config.yaml
num_key_value_heads: 4
head_dim: 64
hidden_act: "gelu"
norm: "layernorm"
norm_eps: 1e-05
tie_word_embeddings: false
init_std_up: 0.0334
init_std_down: 0.00714
beta1: 0.9
weight_decay: 0.058
lr_head: 0.00494
schedule: "wsd"
decay_fraction: 1.0
train_tokens: 201600000
MLP neurons of a small language model. Each row is named by its layer, matrix (up: input weights; down: output weights) and neuron, and shows model dimensions 0-223. Each number is 128 + 32 x the weight over its row's rms, rounded and kept within 0 to 255. Numbers have three digits each.
After each neuron's rows, "fires before" lists the tokens most often just after its 100 highest values on Wikipedia text that the model never trained on.

L5.up304:115120153104122145146184135095139170117140159118122117121123114147197112111138118183151158165140119120134129085172112146093179050158113062166086136085137090173104139105186142183153159087096102155122113109097139135171124112136142124099125158137093165092185150116118122104119119060093146107109161122117092107142094169107133165109122092167185098202165102088187135104170124180076162140079172132151165132076078156115095046173106095169119064088141111172121106186173129186090076127132169096063164162152139109146129142113125098043157148099142106091117077113062168090142120110089148113087110121136101120073182161147167141137133109110090196117154103123126140118123101168136136155120
L5.down304:121090146124115141094134137132122178082195071185149157142105145111112115126118162139144174201170177175143127146103144076147155135124125132097124167122110161074163136096099146117136145101199133148151150135159084083109141147114086145184094085122117179177168078131191136156110127176160115206141091143152170151115099119148150108159070168117125046127087123133125132140125111130156085035154145062094114145075144095137100065111153097132104143113085108099141100115116089102149147092117064078111137177112136114114174139177141167161073115080222150092182169111141083113115150154179159102110127123129139177191130147128074157090146165139131120091139098134137161114129138122153121071154
fires before: ",", ".", " to"

L5.up283:086173049068135141130048139109159153146112116087149182150202081124126166107138126134146095176160149116127096131108165139152179118181095103136086109113180121107143164133136135151067159187085133138136095103107124080146127159099144097166118128149094147116160116125180117145154096102130166123110149097074108108095078182120049155164171124149191179146114134138116101106144164130109130090090179135106119155082114112120088140175099134162078146125162177178133150148147113179110108107135152037108130139140135116123148091172124107069174147106114169090187138116067166123114158175138114128177138136142041147081114114111099107091089124119068155169148092180137106124178148145156082166172
L5.down283:041156085141114149168093114046178067139167125080147162134151127082148131157122149085093086162143097137109132124113112203142139171164090117149113166124185116119170119163131166129121162126078093210160137108193109091129186183116159123136184142099119143020139113125126115092143136119120126155149143100106086139062101172149143088113180170127126124142120112156089164160149175126075115108117164138103193184092160096115105157132139142129119107128108142143134134105171093112094132142114114086130123108120090092173118104133122139168097035103137135097169123089117182109119128089131109051151171102147085177115106128090123117166100161136167106107158122108145221098069136129121117098137
fires before: ",", "."

L5.up452:134127071098122112092156084126117130118155089124117184127134125122143085099073160144105102194115095132145141189129150127094148094159091086079095123195136173142134118085127133147068132185115136099140097116119117088182157161163165086109162108123120096044128173134175139148131130137110124177126153123179087138148129127131108122082140125080155127152116212159117178094102148118138120127167147171108153139090158125106097099102131126155110071180114113105140112168142117177147180117115170072110106162098173084093133145134106136071141195151179144103054095142100155122160137072148108117109133158124161129079125188113172206213168114126137180137152139092156116092115117088063138035161
L5.down452:096147102124102123089094078132126141158158126142068096147098124133108065134094088109138069112094177095074123172070176157119109122169132139143101191164101135195130118133142141127079171097148133174189121133127145087080107145121153137116155104194127152114057149152147181058091118195077137087162147155128140165101143107124124145130126148131155091147125119149144069131162158135198150134122129144161104132103162119069142123127197111138207187111163077078133090174104145137180118103133152140103201188148119033141146158134149128087078099112111217116186131094117125133163079128145091085146094095130123150156133138125176170128150146162098099135133156097107116090110078124108141127128
fires before: " /", "E"

L8.up286:058120132110149191033107150105159149131116111118110125125161115171102057126164091110111107119165093090127135098150133122125171103135206140124167127133129144148120134195139101073102159128102110160178081088122134113083117185082111103141117107141084125068132071117150149107163136079094124113126158154119092109055134108175130109145180140114090125109179144158092068125156158039085142139113150139077123137191140169171107138156090089092138138101114197100069155101179098108053188149093149090100138160205150158117155168177177143115079152143159123077192147133137163157149190115104116079154105136115125108115128172114111127172134121103085158116124128124146154140143097165126114135136
L8.down286:173108165101122117123112117172107146075143150130103120123117115198061131134121191157098164142156104097082122160150111117156087087119148121140115152124124117193092113160154106135142098151095107132121056126089177115125158122178161137146064092128113117056148096134181111082168108118125188152144103152174102157148151167142120160160169135082156153071091153083125133136174124129185083108075131166090126097111161121144110178140060136157107071077192135127116144139169177129092142181129127125078183107081136116138188127210154108170137107105145136086163160141106065110158128069137127101125111119125141171103149126152037089130127055059118109182107170162140130109103123139140094093104
fires before: ",", " the", " he"

L7.up256:106159080184115089125139100149125123151106131121162199134171092086136127081164085148100126111095111175127109151146147100163102094106100118121137131111081085093179117152126163137080077174175111139145141071131110082151098165094211109126083114114119183127155150162185110146139088107101104152086035103144123154123185112146090166137159118132121130139140172147140184178183125120148144123124151041088183120070094093105116162189125148155137144134103125114134165122138085114173104123074125103118101151194173115132117115112147101139057194105122132132118194106042079150137099110144092087170132116158146167138166102142127121148169126165120090129079122131132156142174165101204121181152
L7.down256:148114144149105185178140171113110118051149117095128102095146199113117128136151152105129123108104155128151171088088151098094128174130138082167141169174156180193131122115113101143171150158116146082142072169112124117104144087158091099126175152178149095082104153152121148126136159164108148094112178123126137106180103149075147123116115078118108082140139132085076060085052152101097109186142213172129095149154175103152112087081119095075130089099219174180083118089183123107064156128165134143115138154077143147102141142164085122113161044115168117135155086124175178094104114107149138084141145150163132149119116132121133155131098120128189126104130145156161083090085090132127110142100
fires before: " |", ";", " —", " #"

L8.up477:108164075085114109128135117108109135146134121120088116140086138131118096131180092092040123165146124075056110127111141108122120173186121118170158095078105112137160125116117093121145132129092160177073126126125101065115105187174185114126095132096115186089171074088180137089178100131113137117130169133063043141117154174142056125163120165061167109091112132177158159121110113186183082139142141110158113135189136124121125114102129099101129121186102181166177093093136060122135150122169062123143202165147122144158127091120157142086084118133166128106126126172136116166118141123148149135172071113158111152145045107118171193111139113170117139147084148097175141107148104115152148122135
L8.down477:090128123120175081153061082143190134134067053136108155065190146122124136138084129146060142059154159111122128114114103143168114119134161108181121106125136113145091140132179151161093109137170080093127163090154182168132142095157110180122118127041114185104109130118131135087143171100177111159112153163139130149134120167163154129147160085127133122149095146147102098110142097143158087130099111128118115053165134098096153120110098183148104149135186129088048154154176095134134146141063070097130133167165081113142112134124135165172112091146070119132180107114151113078152143096133129101158153153160140109043167075132130126120080071163134163151197159094129092188146182151120166123104
fires before: " |", " (", "/", " relay", "ph"

L6.up532:098152173191126144167128124105107172187119171137063192155137151173148113126132108155150189112064119124117067155141129072104146140126153111153139113147101087171125160135148108131114098137129095138186099069124105128169119133091133085152148112134139182177103101089142150108134143134124160130141158119142150149129139196153142136134197111091092104116105114084128146132163102123115103116150183153204117124184108118108057123122115110121101109119118110169156133029073133133152127137071112153140163134115179103143140102077086048103176152103111141144146088063093170138098168103142195062186075146203152124125122171098134145122187122112134169166126121121077121095193102124132054152103
L6.down532:117094154147162102131131141163138128153104098125208120123145135102090113099053124105128172086194182136144024119052095144143139085134140106057087148130150100143141134072133107149116123124129118130158100211184165170098124107132096151121091147092082152104234150156144143124122115167105151133160111136124141115111163145155087127152185108121167152116094158091140172104131127117126173117124117081144135108121131108132181136176076129139159084086124113102085121075191145151081092130096111141138151132182128103096140195103118126123089096131137093103148138115128183169104160149121015142122138180169128125144189140133070128100115116073152156085137150163079094145169117141170142189119
fires before: ",", "s"

L7.up588:082082184136180153149090124105098092193099137121128124086148119088136065136133138108105171094122101153191109176128129052117129120128113105196182114149122070117100144106156158098140083161135104122183131151078091077088049065115143086079150133132164148125108123125120168145107111167168145086064081053148111179105186125181112167084118084174148143061085123114127137129114154144137226123083136095151117136104130162110101088097182104187166101165143088111160132108155141159126120121130119175196118097121151133113167144105139123068123159100171162130141154112094138127157098107124119080152124087193118096133150122092156133091158093078117131066110129119134088113145118133141085147117
L7.down588:085103149130100061171152145168138067121169135138130126133151143105132122112099103182103151112123143117099149115110149166149159154074162160137114143167115129129141135098171097153152153178121146129157107111177252164098136083117133177080161127106142116051196175097141089153164092127178102163083048102192106115115167120097095125120174152105139123124118149161124049104163118120091125102121069154107134142107071073125165108113100038138108106110111156066161143123096171122159161134119127132131147111197141090139147086136101143155112109164070116129172215113146124095133066124090101162122189160084119097115124142158104163163183172090117137133134121144126133114076131129087096114152
fires before: ":", ".", "°", "–", ";", " |"

L6.up253:077134083119132214103135093108140120160151113103120159121131105148175078148127163140111176208117101111125108138069157110112080060140124119136120131149147080108164162114076092157086141091154143070139094129131144088172095161077099130131066123174098136093153149154099196113170098110107101138103094091223144074141186130121133078129105130059135153105113145120142137181102054077076125112157143164126106105086134117131138107178122083105126116137088051105144134113137183105122159138187126096172089103156181056108137118122122127096125172114132159149105104173163141133141114080148159131097169100131165166126112178129123172164117109157116184159084158088145154149082160079087112135165
L6.down253:153168108137092085149135145143191104057115104192109189098167111059123148122161160139102073133110114112123131116102184091110130076115099089116138102066136121163138162101108137187135125157109145148158074145150146110115114094108128069092128097110161093108062158097116090129207127183139090095179134187114112130100153188121172165154180082134170091157155111171127148071166101149148173123125069114088066140093132156108151127138133157129139150100201163148120088151088109089152118096121083113145160160176113161138139136128117138080130089143150090081138123148083089105117074131100136093186137141114113138133162161048161141124128147149153119109168217217127153131127136139146092161140
fires before: ":", " /", " |"

L6.up626:155132084129120099063070117101120168144159150088043156109115123087130122084138103046116139179148026130119106079063158090156120148129089131140122129162161114220125194125135146126134133092142150128156127117123105105073067132087142097092111125098078158137175150156127178094166100090112106121091180158115153141099144113182127126097133089149052152121138113111145167177146127100124136133107128118079112103151153109049100147092038086103125165151148152180204141129088145116109136133190121130110120082152171070121117153172134116070146130140147114135153147110112202174121127119140148124154152116145165174098131096069118196081118114149158151155125115106162125140126143103159155168137
L6.down626:146171134121179156088175119139120137132109148104168091166155137177176176163101115173164142133097155092190127086159173175133148094078157106065096149198090159139080119126158152078099153135121134139127177071150115096154067118182199117162151168122173117166146130127120160078043200146132110129137122117117193146118076053118136089143095160095165120131101174161164085038118159093198099106100125109171129122114171105143145181130145084131093136133085114101112148143099161114101082166126141085125125156148065090142087123133095157117136071115094180088128087149186114072149141135146140112108134087118084113148126109162139103140118099166116165088164118107084126103137119126147145120102
fires before: " |", " ("

L5.up220:123186140084142173104143124114094116116093123140089155101153145183178142168200146102116100163144133090118112141171084116113117139155129113166110133106109150075151111070161138171127128114058140137096113199128101150165158121146126093122137200135130076146156120123111142105146127103054147094100183121125089131136089130086137133137130113159132174152162204113128138029163127127189168152126154165121106112098142129143166123109164098094134041100093143153138085101148169130127070058171122106126198117151112090143176150125122111082190146060142164083128084136146149110140168155094094131195119139125117097127098112134185165127091106108097161179138106094152088098115130194171053133079
L5.down220:092153144095132129121145150165114130117174107156132122166109170107142180129079148096109093132164178149110122157204128169124201144122099079130140175129111133132063128128091132104121137097142160171139161105159119126084119071008176093123118095130097125108140077099117143179183169111094124125116166221101145116118069154144175092112065144084123088112163120126175109098172171138136123158096139139080148157089190126152138107126120156076121122117110122162131085115074118132129128044125116119115163163225057143107082091123136120132094095168141124173140131096138136105177211135079137120131156147121157134165135128103110145115146134112176088219139138107136148133135185115111081137128
fires before: ".", "\n", ",", "  ", " |"

L5.up511:098147114118135126167118139153110105109096099107089150098159134131141125142158122120068102120112058094128107118127127114137106090149151150090165128077117124117150154153114124150145144144070104067088059161128147117132128190125169131154086173157110049141128123128162138150190129084074131136097128099137150092092119126074062160175143126113119140159087143138120087080173120144143129107151157135068113104183107164145158189140110101133131075129085164166149090140182093138149179114179133090176134137159137144065098174131113086081166096135116071081157089092083217129182210151118116052185106144180055149114137113084150141107129117095127174187139087117176143151156109156151114176122
L5.down511:116112108113110209103070150079149088121146108106179110096095196127083088111128153074113086131200121130165184195164127138162121132139226166107111121169182152162165062128124105063065111145098098131140128107119088121119110132130149196116123087180080151108111093127147127166149143095086151157117155107096092111095093110129210096118110111139080122088192141147100133156137084151134135103170108143158163207154176091140146160128130079111125140175121157140080171102110146106125148105129109124191106097114071167111121103085114160064101068144105137133117154178157129082133168123142159090082111123163127094170129119123095118160125123174157108148111105167176160107064141124146118142118
fires before: ",", ":", "."

L7.up607:091186133124152135088121157082143128103107109109095134096134146148103040145159057140128115169170098142093210118163114128170157151144130144148111137113123181158135128203187087139165129123091105141122143136103102163144115177090171092129158124128103134107150071110115111112176144100104157072075181162074102099084138128136162146119175106086132146122142145162166070089182150113079149118102168127088184150187154117156109113175157090086143095131071154078073120121132084156041132164134162106104171119185153158110142155115185107085113184127134141037143155132113169157138182143098099113151086129113107063112125156117130109091147171105098137114140117152168138118137092178162093158160
L7.down607:108035110102127163123136115164132122097190125156118123125126104151087127109144120115145115110142110133102135165153117110139092105150177136129128152125099142192096145167108130081105161110120144139196031135179149129095161143123152163182083114141105124090134076149148137137161077134131189138151105186102133088122168108121119155187126159089082108112114175130097142119160129051103123143126059145113090110114137153168083141179101065125110160049153168126156119140182136078150144155123065125113151109125139104124124160208161124175097131078121101086180092059114148102171171098072147073123107119137171188122121153138066117156138136136091130167124160157159193144133118160090061073168
fires before: ",", " the", " he", " it"